Weights of a small transformer language model.
Architecture: RMSNorm before each block, rotary positions, no biases in attention or MLP.
MLP neurons of a small language model. Each row is named by its layer, matrix (up: input weights) and neuron, and shows model dimensions 144-399. Each number is 128 + 32 x the weight over its row's rms, rounded and kept within 0 to 255. Numbers have three digits each.
After each neuron's rows, "fires on" lists the tokens most often at its 100 highest values on Wikipedia text that the model never trained on.

L13.up1909:125098136152160115174086095100103133096153169145131132113187165099161097043163130096165089062100106129098148118127159161118122105154195111116134106095143109135167112176148098077152146100086141137138195162117116077185134114147143134121134087145119141141108132081147100143157143103147122074105113108137142119148098116191160067192169156118179158118125202128132119109124134063105186104131094139198058104128130171148126143131116135096109089149109120125167076123102141203121144129116138187091150172124128086132158137089135045132102117106140136127121140075129126118112093174142148079157119053137142083186100135163081108087111157083148079164143219131165124109131118160111114097124146107189173155132104168119132190126145099081081110204081113111099129084172170103173163110152162
fires on: " and", " It", " was", "\n", " has", " it"

L13.up1585:122124131096097144148139144131174075079170067157180089131170096116162116056151071083106163142171100135121079117109155133114109185089161154122079142076146107153132119099168106103129150088082115157113133167138092190105113131170154116152106164180114137181101102150175141170115120180113079094119181165092089119159095159085105094177153142130070162103147141167116158095133175171078142151155075091140104116120153170086076166155130123125135096150117082114166179104117104128108107087110167090133129102109088092091171128113109141127189089156146185187083132134101166105179109106127122144130123154099160112149074156101136117059119147119149143095156175152090139085119093133116137172159177132096137154157087128081103154094100113099112146159081120058087099127152153170083186108101136
fires on: " |", " 1", " 2", " months"

L13.up13:080092148141165128160177137134077095109135157130170143143112128150155103130161127089137156129152139127127156128151184122099140107097178220119118121120208119166125144098189184135086114109104135155135149149158178111130107132105167118123139120199124147171121125168150087126139130179119124134094144103160170104129185111164120129079166118153155091130125128160089132145163149183094167102117101157113129066140135159103105167133139166129154107137139127198134132131127088098065133084140152143138123171150062142149119141089106089049119090159170096122117119108081158180106113171128176125080156108120198085122168140128091100090166110165129124157090173154096145145127223107093159154139089108118180120179189206198132098183071118078192163167082166134085170115137098118099157137171138
fires on: "-", ".", " |", ","

L13.up2010:088112092142088090091178138118089152156114161141158141170166081092138081087124087082077111102115124149156194083090179101162149134138138127096159133153143135163100099154100146154118159143055097111145148154129127093140126118141108095122157095121091131150146151105131137101108127155110110053071115080061103150159094130135106149182111138105168116136123145115090179175060141120129150082140143100080065150167128099134077143122156115135121078175064105134076084079134080120142158123119166220200110149118138097182123089116148122168177110197137066160187152100067117160133095125131115163110080132144136083217107128177145080100081120163140106223163099067140104141137112191146067156144156119116162154088160154169093072179101118166096192110109095130127080107138137129104217151148139
fires on: " |", " –", "):", "(", " RUS"

L13.up1557:105212142127161115114113118162097076151174150139101130085140078116138115108171115146158172100148128080097140148172126131107176142112145124124133110137145120052151145041136122147159122083103072152094164117130094129097124151080101153179162197138161149171103113190111058146161092127110122096058167120169107122063106092170116149171138163076155110071104176112100194172078110078112201125153095114116146147167121091147102195114128086156110112127103097138235130113159088096125111129125145167131144177153176113102171178139121087078193121123110074165140147155115167142186066060147106096112195148101131094162101161125118102152170154137111077152145113102149187164111172099140120151122137124108161139149134146086114149080125122126108047166130124098127151125139072137142091138103119
fires on: " –", ",", " to", " &", " and", " the"

L13.up2018:165131184141089103130105092119075078133162100114167161120126123100169129094132136109065167106168107059185115101086158144103146134157089168106086138145167135139176105111153138103138121097098081180112140119119120112148103161107145100140168154180196155154164106159177175140155145134102144121147064107113115139117106087160117103099129173111167088101044168174129097118119121103127120126102129106165155121113178150082139093086118144096123155136094110133210080023106124095129140085162182137137169148138115141128125132096103066165140146101186133144099150137084089100127195132094148062123139104139177137188107093119052093166081095197150125151174130094109109095179140163117161160113153092140137176172103209193142087159131110045098137124061115080105123146108099115107126130168121
fires on: " |", "–19", " to", " (", " and"

L15.up1138:144115117169124114124078099172100067150142081134156103125060114134095146124150129085161119150134123147117096124190139113092121134176118163115160101128169133135148100076212122086116123128073068188137124128143067088216134119112158176141120147103122057096142104106099114149149131173132170105158072114130098079143147111093155137173129161140084126076094143170086140081118203076122116100103126076138070073090166122158149129130090147108127109129084074155163149093156134111095154136096132126100155110064115115175165159071113139143143115176223156143138154127062113157150127074137179118079094153067085150187099096134110121101128186148125154075116115163139137139092136126077058139083174174150168142136121139105157143189168202093170153133106106108161208097117121200114140137145089
fires on: " 2", ",", " 1", " the", " “", " 3"

L15.up1216:113111157070069138132125130112168112121146140120126114088087113066103126133138069122141128102171113121162158113156167150113193082086162108109136165132149130151158159051162090151115084146110099124163198120124055129140131072139087144079140173122111129161135118126100131134186171185156195100067078133122114158177182104121132114132124157140125131146112096145157136180075117092130184100104063111113115130135126127128131126105131153132090115109121152134130070083110135127064118123198129167131121114140102099056130132115116100174189101136187153153113111127067081199113050109058123132143139239148158130162105017143105072113111127164161079097171101064184144177116158148119159152102137143150130189091124143098155156187080176138107134150116116147095100098177133105127175113179071
fires on: " ", "'", "\"", "\n", " \""

L15.up930:097142198158109052138077142136102110106119130151116136128091114220144151175151107141121150138155176149100094145132101124100110206137143180102094095127133165132134126100105079130123074156096147117131112189161109096106117156104093129158129147150121161105060082206184155054108144103175181103098152121135081128152100106106129185090171167065078096123082117127133164127053188109137212104153110135081111130110154128092112132095099104109074131104114116119148115137140138093158155092114102135153170116118070141156145133134119111153170106124163111124134098099076048161075087111154131054111106048167077134147118112108127104134071140135153117112093121084094134150131160157148101148126132103131161123053175186131119141188121091125131148133098162166155182135171126120165191153050137
fires on: " |", ";"

L13.up1016:141119115128122092113149132141189120167157114114096090094115057178124172119134085148133111169124102108119132174115073131126170119169107108121171093138138111122081118115139118145136146067083155159163134162166102124142090088093073135146105145158156143175089153106121147078146089166162152134117112122156150111157094107120211105160146148060143128156105126157098126119066146125118211089138103128103159116161122136155089134134122131136161101156118148147119166161108130124128112128141094119141129110113120094150164091182122111057129129166121113140097093136084112080119141109140159174149143119121097143105081102131090107186092138130196107140103152131231142159150154126185085154154121099154141143112152104189089145118093138080131116077174073111113162141147116160128140149118128
fires on: " which", " that", " and", "which"

L13.up196:135108150152195083150096112124122063142094121154145104170120090124171116059131128105106134056192082080126080135152169159110052137162141166110078081115154117092110081069129124108089066124112107150129172115158109115157126128139170162121204103150129141156123152148128159133221147148107149105035101107139218136093102115168179116162126152097126161080149147148045128132075124133125109125098150117143072107153155109122073157120154159183071119132161106174165133161169157102106093121121113167147153100143128125105158151099077161080093165101127122185091145177086151184088127140085167073132112115121150142194140123116176126181148149142146150124163080142105149140146161108133173168101079114112121141107127206121202118133178164143093100093117097076107192171142109180125088159110140
fires on: " |", ":", " 3", " to", " 1", " 6"

L13.up865:114148156125111083149181108189098087119180175085175141162094153109112182123175087129131150155140116175147112104108144133114086127151143160117114150143108107068146109169080145141095162108056140159157185117113119094145107109140161078108159138154153092139149102134165144077152084097130162064101128117131109029103164127181142087135153123153093155097125146155113085131080105121132083112043134097140141202148150131119155128048157189120131130142085177139123132140099157121115194153150117142108096094128126103206158185109143131083088123100138128156077158143103118160179099164141134132107139093116150110172157099147106114102158185154094090151111222122115068054124116158105145156122166116067153135170165122175078167054153162119115123130116138128140098143100109137055111127097098
fires on: " the", "'", "s"

L13.up776:109162126130116123117119135128096184192109173119127137132145077130094111127141089078139154111134151108171145117127159092162099098173115150110126064098134154133112097083071076074188107154154121173079159098118124126110129151067151095134111108141142201160115129128120162159078114079053178050103151108084103150128095138220098146163103149077105117105122163129021112129056150099166144143146129108121106125143118144096126129121134157086033090153123129113115147109121099133180068126142169170121162115151108131123126108143114081148135116100162128101168074102119144170093084119144129111115169127164119187126109112116091126119086039148146132124158128106126112115122150231086115129164180131134136131115149166122184144124166161124123112164121136142116148068168073136160143126116128
fires on: " of", " and", " out"

L15.up1156:100129136138115145185146135136090170123194125184149094047184123123126103138167110140095101144059147100111138091117199092071134095141120079095117109093123164151106131117143095105195132106116096111126184146124092061148134174144094163108120158122074116139109126129061105108110153146124121100082131116092090163118133128096128121109127114178126130105134073058106137121140112087201146088089137118111078136073138163112156145118097171170143115131092080135193114085120154127089109148134155131096107107156084138163107064098061144133150130156182111152138114180109086152146128076173173087160143106095157081099121141074159127162156135172068115178113122085137130106124103080125158092166145148112133166106162105174079144131093167139134132122083127182095120125141127199155156122132071
fires on: " ", "|", " |"

L15.up273:113125161100152039152173152189120151116132154121192123123168097118128162061163096140161144087128127145117145096065199115066133059170145131138092129098166113171173139068116169125162084116066124170149075163165154148110133162147166130111168133171094181128097144124211069054156133139081139109102126110121161128142092122140169041184171138158135146083141155117099110147169099113139144091092125101145130131125169144116184120168084148149085098128160152176121137125141099087104162108142074130134135151161118124101101175123093117166112148122118087169133054207158141153066164090082151108164131130086115116150143082115147055163130174118088106123158161084129153133157148150160133095142126126147154147085134107099113143147117162118119138125132162121118147118188097123128176128140123
fires on: ".", " ", " the", "="

L13.up1683:124108175138191154086141053114087126098138150116165170144112113077096138093136138139155101148143087105195155109106197056165119169146151080116139147142145109185181123121101072129107102143105101143110123135143132179096152071144125131105124065090115134138128164131173119178163103106122179150082162098094188095104121149139089118139192157122154128125094193162083097105116121122096139141120084103100138156178104197152032113145107145117165095105106113160147088126115075132136133133095137139133149120095096054068123131162128143070188143102152130157128070124093112103094098132143155180150166127116192089153131108130122073076113122099098129132121168058123102081139175191114114155078109177136147151123212185154101087110090156080107085145125110143137149112121141081194142123171105
fires on: " |", "-", " en", "'"

L15.up842:143159133102072112147152142118046170136145147112134116110083114090170093094118059126111140174139093156105139114115148141117122123224095141123152161129123107134152108090120073120163133162094144122134180122174141123172126151141124120129077125107099158154117154097134079082169098229112083076153096098085067115096109149105185121131096091152113136140100097121097211149137121088074087062085130117086098128135126146082090128121159061101105111096078128092181115070162097102081138132091094146126104161153151132164140147145108155092120099182116178134106098171161114153129086155053120126081153157129149076118113163153087098070134160121081102170094157078129111092144139116129135153136105174076089160142138087165097173127138111113151118112110141194116134116148064180121226104150173
fires on: " "

L13.up1965:088098163163146089134127131095157119167116087160169105172066127143129119088138143162135129092118136109155129092163079120171097126192115103117027071119075095107134160122125156104144107116084101178135147126129124050150126159145093053132188118135157145156085102081065124146209109126126240130041119143177113110119112137174145116145200103104176140104132085146126105166069155044168095112205100110185067097119134121172106150178147124144091113154116120098104134066112149159143084138107154119138138125146107145111136115113102108116092146136135104139139108108082082123136141147138089064079088105105163160150150107123107108132086154207125069130106107105130127138165179172115159110153135136103145116119124135179160119137154184078073106085098091128085108120156114152095148084123089
fires on: " |", " 1", ","

L13.up1652:151110198161131131126161185138139146144150227108100113088065119143115150054151093144105170072203113110165125154132137130088122194145118190124072130114131130124148093104138107182050108152144117138055120110124063100130094092160112086124127130136136150147083122121122114072106097158082110166144117114146202130132096121122169146131123154093085140092091124151095083106131121079185094088116065177121147087139085122165138172126082120113142140179130149172091141073108137090124097066159103129130129128115092108181168104201093123121152084123137121163151154135121123186099109183175148127100123154113080131174146112119095123121161119095174088109130135127117121122124196123148092151097132112091136138107079141118093080128078164127110139155099146086109160121103134142122129157121158
fires on: ",", " Best", " and", " to", " |"

L15.up1:145147212133134112186137161127109122146139114110158106133140143114175122120152150101160155143151129078130100152123162075148086129120108131103108155158182100152106105145168157127141069097120134193091137093116185137148112152115145114151122117190105132131181079142112154109146107082146089130163118127109164106163121097129093106187135193127210185071042079174190135106153113121090131085112110111139168069093171147159063160149153131140108142215132134187132078104166116151158091144154155117133143094154121140088123079113191135081120152153145132098119124154133063106136086134134118145113124132124119136111103113101076132123104125154181137156128229171141146141140169084159131106102089153127140168117119198162089122114177068091056143143114148109139156156138077145130109110128114
fires on: " |", ";", ":", " 5;"

L15.up1566:048156143098131120173121178064125092187123133133178125122153108137105173082139140093169104124111090111162129162171151155127120162129225084119137081120128134145096099107130102154088129062033064120122103131138134096171106120180151152155206122125182109160139134145166124095138098098095120113136130137135156095130129127111186048122182146137144131131063123118110187170115146118091158131110102179080150097135104154203126145160149064110131128102093175125121116075104078147157071138097132128158152098164106157084092144133149088163072139168147083165138096134093100095148086029172095145109141139117151054174098093081122130151128110165140081158062098106071087127111120180143088126152058116128099225119159063184144125109152109088152182075123142159091176154093120164160104144126145
fires on: " |", "-", ":", " which", " that", " and"

L15.up1344:111126179150150072105112189171146162089237103152098127113098130107140094057099108117170151122163138070082100128147129142136150126133111141114109126084120161096132109142120144133186150102146113174066205101128168167160122179140140147143188138103188154110102155136115179161172149165091141147023190119165108168148113142135161134202142081135127151138084105211103202219065150133163130114109134162151044132168149150109118149126122109095101132127160165128131173153130098144191116124158142116119098149121154155122109178153147158126146168141112141144147055123126138112087124092129141141121159123115189140150184146130112117155046102087163116161189137090144070109176145127096144085150131171085153181176124151110156178159134206144145059136106138109070083108139063124079119132123110
fires on: " in", ",", " to", " from", " of"

L13.up46:147132122144120106097110118110165025080110145098096134150099070100103122093090122115129112116184090059202041134096127157124112226128105111097084117156144121223148154164098125085095095091111199132099109136170094100148132096093143085112161119132097109183112109130148071106173077120182140123139089146148172094165169145176137074107157181106128184136125113131133088070139092122119173113108106154130162078089111185141137107175134138085132158110124140152147159080094116119073130103162061130131140117173105115127127101141173106075124145098092158139134139079133126148097184081206165162209126117111116116122123138174096110112099067056166099178182135076158142127102126163083150098144105184169108107082115158072135105131181147136145127135094126075103143139109084185101162143162132
fires on: " |"

L15.up635:131102192143107095150086085148128076100167164122153134077151104101176144107124113137107118114128130099154139131169119140128081105097102155115090118133115055166101081093171077135110107123133123131160147108146150146173156121191106126123176125159169143103157084175142087157171109119140142112127111098139079089088111067124173108145139126127141155116112147114137054177134114104131223082125132097093190092175109085159139168142102160147161077109025112165184100084150176098101163052093118097130110172137136095141088148072120155128125108114129097159187121150126151121103090168112111121199153099183110118137081173133154150104120148163078103106180152120100084117156128172102155206094115094067102132129131118156149164158112112163134100200091123101110134161165173137049116126144190
fires on: " to", " of", " would", " in"

L15.up675:146077143133128128063095102117143167146153196159148146147150093096149148154124071121141090106144116130118158088110205128178113085145148060123139141108110199112139036049142133130127134159133083100063146143121137070128120108055139056113140131175079105090113135146156160048120092128137195103104098095089123114125119119136165166093091155117126104118115128129119133144090149105129133077178116118075123117168147134112073116114097199120115168159103129112089121142148136067154140129108169171113156126128138082123146125118161111180127080093154082139117079150094110183104116111110194099162096105167082134156138079169100074084069124180132118124166151067095171181140152152081091159060107103131174148098164161121123144118170102182144136156088074165113105140162145085104154145065142
fires on: " |", "===", " =", "\"", " \""

L15.up1761:123071130083116091175150111129179132139085130179103119078133131121161180123171155095101101129166143114148164106148103101114123131168149138119110119074077163182176145096102087093119122100106139127109148161168080129117152093143123169149151092112117152165073163109166106119192150113177145091140051050103183156188054097216133146155169105090152137111100166116117136127115073053082128089122085090152141086097127145193044140115149118127094085115065184127149093105184069138091101123108147149110189164132094102109110128109100105079167179104091153116159090104098161195109121136140136113097168166143134115193115115220130086171091155119145091155152158098125119117164142175156167120166126115113160131136134132145096113120132171114157104148128136116147118080126107169124103105118090
fires on: " |", " the", " ", "-", " and", " was"

L13.up1526:075132216097103132112127121124135144161117153130139145142157122095145162131167104108134136103113106135238107138067112121154105137132095119118078118088156122138073122169129130113154104091076137132112181121102175081169175148188169132125187129081149153083070137115143136078190147134132097082094142130137177095039100102154212106087130170098140093084061124126090154120146115099201211121144164091113130140161143126118116107069036132113119174144104142130143150149117123151144147068108132137141110108092111130142181151128097085090128117142166113108130118108129144190070100166101176130097115184169123131109129128098150078186037100137165101099130147159123108130173144172129139174123179158156151131210125151131140138223176125134099117118077067074127165113158091095105190145210156
fires on: "In", ",", " In", " to", " was", " in"

L15.up1992:129162105114154093091157131132105176112119160137115165098147101060115187095116111146095059101145091095156152123106148144127155158160187126113138119123184121150160143105099118154095143093092103147138127166130152130186217118143135089106164139164218158157112160068133089127202142124126130078132090120151152142163094146128136150122106166138131111124107116136104109097080145104103151144131102087127087138160141133149179102094145148112118125163078123138082165122207122108130164093135140174150146156118136132104144174147144084129099067153203144138184158064111062171113106120125094152135078091142199056184093102167142144150115157177123159148103117131110109164135134129107139144147175078051169162102100086120103126127103110113096073122110086104105097111082088143090154145123125
fires on: " |", " (", " –", " the", "===", "\n"

L15.up1028:059137158121088122096123124167104119127147185103184144172092088162117113113119107113085162135118092108116097104123143138149078110116065171111081151137129099095167079138097131130102161133063111125132081179146161130150135170138168065118178175144106142101110168160167150093182100121103193129146110086153148175187104153148144120108157097160133079142155115092103140131081185115121158071134145119058116041144173128101097121126128125161119161138117071101139104076095133133085169031092128159146087174140149122113131128143126124134148121151136163225154077078149123185098157137160167088149089067130182138135130135164140040119161145151086117129146123134135123135106136131122051137133173077026115151179142141165162052138111110127135106109073208111128145196095086105141165116154158
fires on: " |", "-", ":"

L13.up1319:173111097131158099100091155152099129162129121111151126142155140133160143110118060120182156075166121118125178125149153125041097137164167118105140111116123144179117117142150130092106177155125147116114121103055139115126112192183152160141143141109116097135121163150171142160144133161117109108085133181116121081110128128133147148160115213071153108093143135164134166160155122128171139121093092192132161147118125100134115123077134142121027072094082185178147082097107125114149133121093100150125160156165095122171161169164119089110139149112143113147117118116111119029079155195159124150107122151156120124170166123094143130200171127142071079176110116102092131080162149155157219123180121105132151148098149152122153118102069146019106097153116144136125116072191058166138130108125118
fires on: " |", " to", ",", ";", "/"

L15.up1034:074129131146157147103143116105150128164159127146123150140088164168175171144157095148141098165124123168117087125172158150156081087210097128104171119092150135118184145105146151184139093148087117109121124140138158110099219154149135139157130157093111212139134103159181090126141095128162198100146127105084152154123082150174088124136106139100111074127138168149151154137111166137054140040101135080089124056117191147130133115073118142161103097189083086160107110135137158133132119094102117164075125107116117098154093106172113135165146132123168094141152115152115095089113092118121131055076146127135154111117130113169166121150055120196125123132091096100107113128153114093169195110099143091155146130131176169113164173106090189141127149121078102208132125144170161118096127163118188
fires on: " |", " "

L15.up1622:137160138210151088154121081069085168162114138180159135117167117068139122077123115127147142130148134114126187083170170191159196106148124100118066108072101126140112120113098125121156106153099146134084156166093164162164154145152171144155108168118118127174111112140148166064129157140123156162108157120127132106171074128207144116186118105158197090135086122138137180120083164117129127156170071120203054124129138181117038133086133116145098163124099111135097128094149128123140124136137058168095103185108103138178178150095135122081170121131175179091116140187137155153077130138105085099139167111121084073168114158130083077076096131131090127168064128117112110085162165137175145108156189111100124149123149142101102091172089151146120127154095119095147107158165098132122145136136175
fires on: " "

L13.up610:105159177106137085101173127121093130172101151177153078109131116108085129060152088148146139079147106130165099151167104108102123165221213167131121095045146146078132130121129190131108120120074149192119086117157090126144185100130162135104184196143174133148084168115126173066130141115112161163053089129148135158068140170128164110108170098129192134117132075172103090144151188085128138152134107155171149113123116098164092071108098134099129170137166161142137097111092188114150065105185099146078105136127125108118193140186167120113101060097147115088119099104115072148169139069115146144138173097129054151131122112149101136137152095190054117214154113144124172108145155120104166104103118065187127180100138110092146110129124155126102051124098180054081202109156163141142122110168190
fires on: " |", " a", " to", "u"

L13.up1052:125180187136180168172109120122125082068187163140155148091163108123152175165141090148175119127136033086134142093104152156143133131109130116104069092109108116183137151128174194102127147114124122137107186112148182112111162140158116116146162102146125111117098123149082127147183141187133070139120085139119101143071094147113158092129115239150157125078092130193111108108174077096173111093090124174155112132135147139182110110108068135108051155136134141176139147104105171131103095104086115185126113177147109132149193119143095211111154135086180048106138163141115152142069148146096133180140161119162143112165102135172078107101146127144130042194129183090129149115147146138153141110151211168145173129138153181110126071134208163087089113207085083119154114197172070127074117113130071
fires on: "|", "\n", ",", " |"

L15.up1727:139133165146112080077103112133165102094154164172108101175188126148084157132150145170154166128154090102116096103111152105158165114115157149090128114097165125150120084155133131158068125120099123118099131120125169155094105160152095154155111111142148132138059111184147100099122127134097105129140147156049154081127148165134104141142138165061126111141126157200134084076151170065130144086148084106140169115129100086114080096115107212121070091091147157125128124109133109074089106132092100143105087187065109128114114122122135142118112123178177122134136114114148170097128133124165181115115151077149107115064174157101171081156087116100105140150150115162122096115095117181205077037167236112164171100094152206118173168190132155087149202130083141166160107151127116126163179137117153
fires on: " |", "|", ",", " /"

L15.up537:068120102128115106104119091175132102173067151128154151105160075118134133117143112131096158090105107114130133119098097154147143098116157130106146092119131167160103051090164145106099174113074069155124105134152174136148106150142103106140173148108139143118110123129129113110168098101180153073091144098128145098152144088166088105129142113107179119112118129169103150127081167065106179115152157099168125096129108144121077137112141174113123167124137129116107089085105122112125216124107165186137154149123111114125129125106103138141111081138106177142166103130153079167142106121082146118176059132125138114185118129121136110097143151118141107176166114142105147129114140098170131143102122042144161144108177223196200159102161181127057132092059016081156103107119146079110152136148137
fires on: " in", ",", " (", ":", " of", " |"

L15.up507:124146144109091126106165192147130119181144176184148097168147033078161133141175148155118181067130157118158121114148125134138122162157112107113132146115165204167128124120134147168186101080133065180157141139175097095070113140107116105144160137135156142130119120136160090116144074137096152176130144129097194133158126151141105112097177130107096076132108143172151132221103165152157132139126140156086154102112078117160155148100138143112144142113134155184160128111146048119109119114047139183101116096119155153095204132126119116107078117165150139146121101137092167174065100162153193113068166103146090115110150145128115160090065156089129139140194143127118149074131141060073143139128118095134158142168181109187115156154158112143117135120105109123099149158128143133159152124134101
fires on: " |", " of", " re", " in", ","

L15.up1598:101096168119108096152088141189138119146137128106153116104088098093150137197153126072104148026149137159168109102127173064118094097162159100100048055117163141074121065157131176160150086132192120130112154123097133130162111138133154137131101114141086126160136119156174150122132092190122134136128086169095160117129164149117136137139144179109114105093116121142119133097151141164131110112071102062152202112158117177129135167064151135110077129139127109112106107115125151114112117092074161096128104115165078105179137095106052112162118161113133136131121071160048104065140079119153150169126096119088110115121100152086171113141162192123118070131102147145137120148161117140142118077074087155137131116122074114133122110152086142133120130134143126135135139141170069142058131126091087
fires on: " |", ";", " "

L15.up790:146098172068108109191111138155089142118080197159141155128107121148148139075151140129180136187159110070191169108120082088083153143143134113106093091135118150129118143141154100157124109130129165157066067198137165198207150084156153088179098145124057121203077149109165114101158117124134097145120158127188161112131110153152149038124140112109150126122083084192111158129183159167120120100119134154130119129140166144165097094144107145074113134141086138112166126160112141181144141152169078149075169097140066093134118147159147125082088150063143225145145141117138121098081130173138138103146120100137194156121156136125150064135143130120126092124141117108137121105097209088165196103138142128162177138126169143093164063145156135112136104121128135110108176144118138096133112116112120
fires on: "-", ",", ")", " |", " ("

L13.up1142:108159156138152082131103116159147109135104129141148141117075123116134107114118114180143140155159144086147164143124123119176106115152145103108066141081181110120126130106121096076146053106118072120110128061133154155120193173112136148148167170137097146111117164103147081161168087133129121107136134117120117116138111154142154098134168117137123153147175081150164065109140094154123150133144126085141154127141119121140076126092103131100088170181116092145067091121148128079103181140126045112092184149107133094099134123131090140109142171071083087139188110193140112132139132145148141079110127116144161093138184151161152084120188172161097106107106125077060126132180142153180090115124140092129147101141158202104158094129165157115087086163089088156174135137131124089113138172156079
fires on: " |", "|", " of", " state"

L13.up1469:108143164151102140150114141119061118104190128132155114100141140078148147111111098112140139126138123047133142111107156177128129068122158142099108068146135079185181093147132141112183075172088131161107168061109160156123143143175184064119193108180087139226098158123117125120130109157142106103118109107066128120103148132133086128079080145106137170090134137122143150145198052116161127074056140120139171122135160158171150119118105120143096113181145153234095119101140126173105101125106116184073147141192102096145152140158119091146089180081136150117101156088188136157128167111137163155159223122150154135169154138131156119208101088117142092125158142105101110156109143099065190101134136127161112136108180177133144139122136137101106094191074155123168128195179118130095115147138129
fires on: "\n", " |", "|", " /"

L13.up626:111083119105110112129112176173127069151131178152165077145123099135099107046196160094143233141086161134169144187151112151080133129098142141114084085119116162146136143122132138138045082159099100129139112115118117106099110140144167114110164068147164107108092143179125164182208061122136130135106126124142147155122186152108132175123130143173168162179129147090133128134150164100125125128076116118152144077178182158080118127156134082163076099141227128110117093116127143173124101115088104118067121177173126119140129162154139132122086144147181121146110092147125043113196133078082107144186148174137083115136101112158095116172120143113106114141150074102158180151117148152142137126116126132091140109135081104117123141152168178124142127122122150174068126088149126114130131088074171
fires on: " |", " ±%"

L13.up938:117156160125146084168158109143117047065140132130156079181127109097130134111156137096114127062075050139116168124099142136121076173152128179094081162122147126187178115125101115133126077087108123128114188129129144120127150171121185085155131085169181087173140133094114062168172110126123160123128106163145128103091154121156123115105156144121098163126103094120176153120086076130137165069100080140116056123103098117130147133140116156120135098094129187214119167062187133155110168107164133110165163176137134120173141121103123141101125142173061125142110161081154095146158151112145135157166113075122178113199113111162075105146180150146064123205113109111103119150144115131175092097125118136079159168153086130119082084118187186111097139121104151106148151170139074154146134185115139
fires on: " |", " and", " –", " (", ","

L13.up459:146104166181146080202101073174110124167173114191143149057132090076192124096148084119150129142132098116151134114171089105076086081133150113123117111129142114155203125080099088124137133161126132140074111151124131133147125127099123090169151125118158105164113115118140138082131154190129129117123102114140134140089137111147097076137131169104159123072129133157121164093140116159103184128152088118149167127107163161230094196118105134106131098122104088080195101083109114072136155112110074142148130172134067074163162132119131095112161113122087203118125075149141130137128104161197149087220181192114135081165151139090086123106097154119142055138107133115151105109125144065119160142164173116169118158168149128176119106133144155116152105116086084124104129106138073168110189108159126
fires on: " |", " the", " was", " At", " and", " at"

L13.up1133:132131113089155136112129142093083145126128140152159118094132104153124111140203072126120125139198091147149139083143099152122128135120161111102130102126139138190113112145134109128145126161070141177116092187163099106119167107153104111154111097130128173147103121099150102171071067118125136143199105103180196100138116063183126101141161138092112132125133126132049164191144135100028158087109144074170189110129122185115033129131146082113048114124094107082133105136166119096160160106117144116127148099090055144129197170152104091141079165110141192093131119125142147110109111156150211158133105099168134155229135063101100081134151108142114128093125161084128137128117157125096158099116171146132157174147107196153108139190107098100071098135081134081100168102091139142127168106130098
fires on: " |", "-", " "

L15.up525:115149158136150172171103162148018079186143206112159145104093074088137110089134087125147096160156104101088119129123132080111102162124187125120136160138131099105116192125140127114163091070080043177056191119154120117165122136137133131175156126133148150165137110134164084115119131139114090103135139113175140175122152086116126108147111154126134065042124219163103167111136121128140203062087111105112126090146121093156109151122126105103115130161111105128117137105176105148144187127195141155146181172156134119152085179124131074133112153096168105127134121160076140105156073141127167114116127183101151140152140105122148120101195092100115100134115197059106126143108170158139084157114157115108151139145081237122131055085155118102108100121118083101179180123218077106104189097084079
fires on: ";", " 2;", ":", " 1;", " 0;", " -"

L13.up111:134177143099120094140192102128073135145102138152105111153146115096190127142120099146150145067124126146159148131069119125114149111179158089133146055159132150158176159047109110088124133148104120132112191173130054160097149094151170106162110149200175120124129059162162108161145090108104088096108151080081119065098127093186114114124146213147097108170139133138115129150120089098145153109092130128137177085149207091147086172104130150120089137139101125138144111134128144093097148116124145166067144100114135127125119155115138116152148155121151118183186154184133125146120077111087162106151156141120099085072147113139092103127127149120117131117096130153110120074122147153093174092097105100118133130194161135117076181166123182128080145175142178143164184150130107092121100146158151
fires on: " the", "|", "'", " its", " ", " and"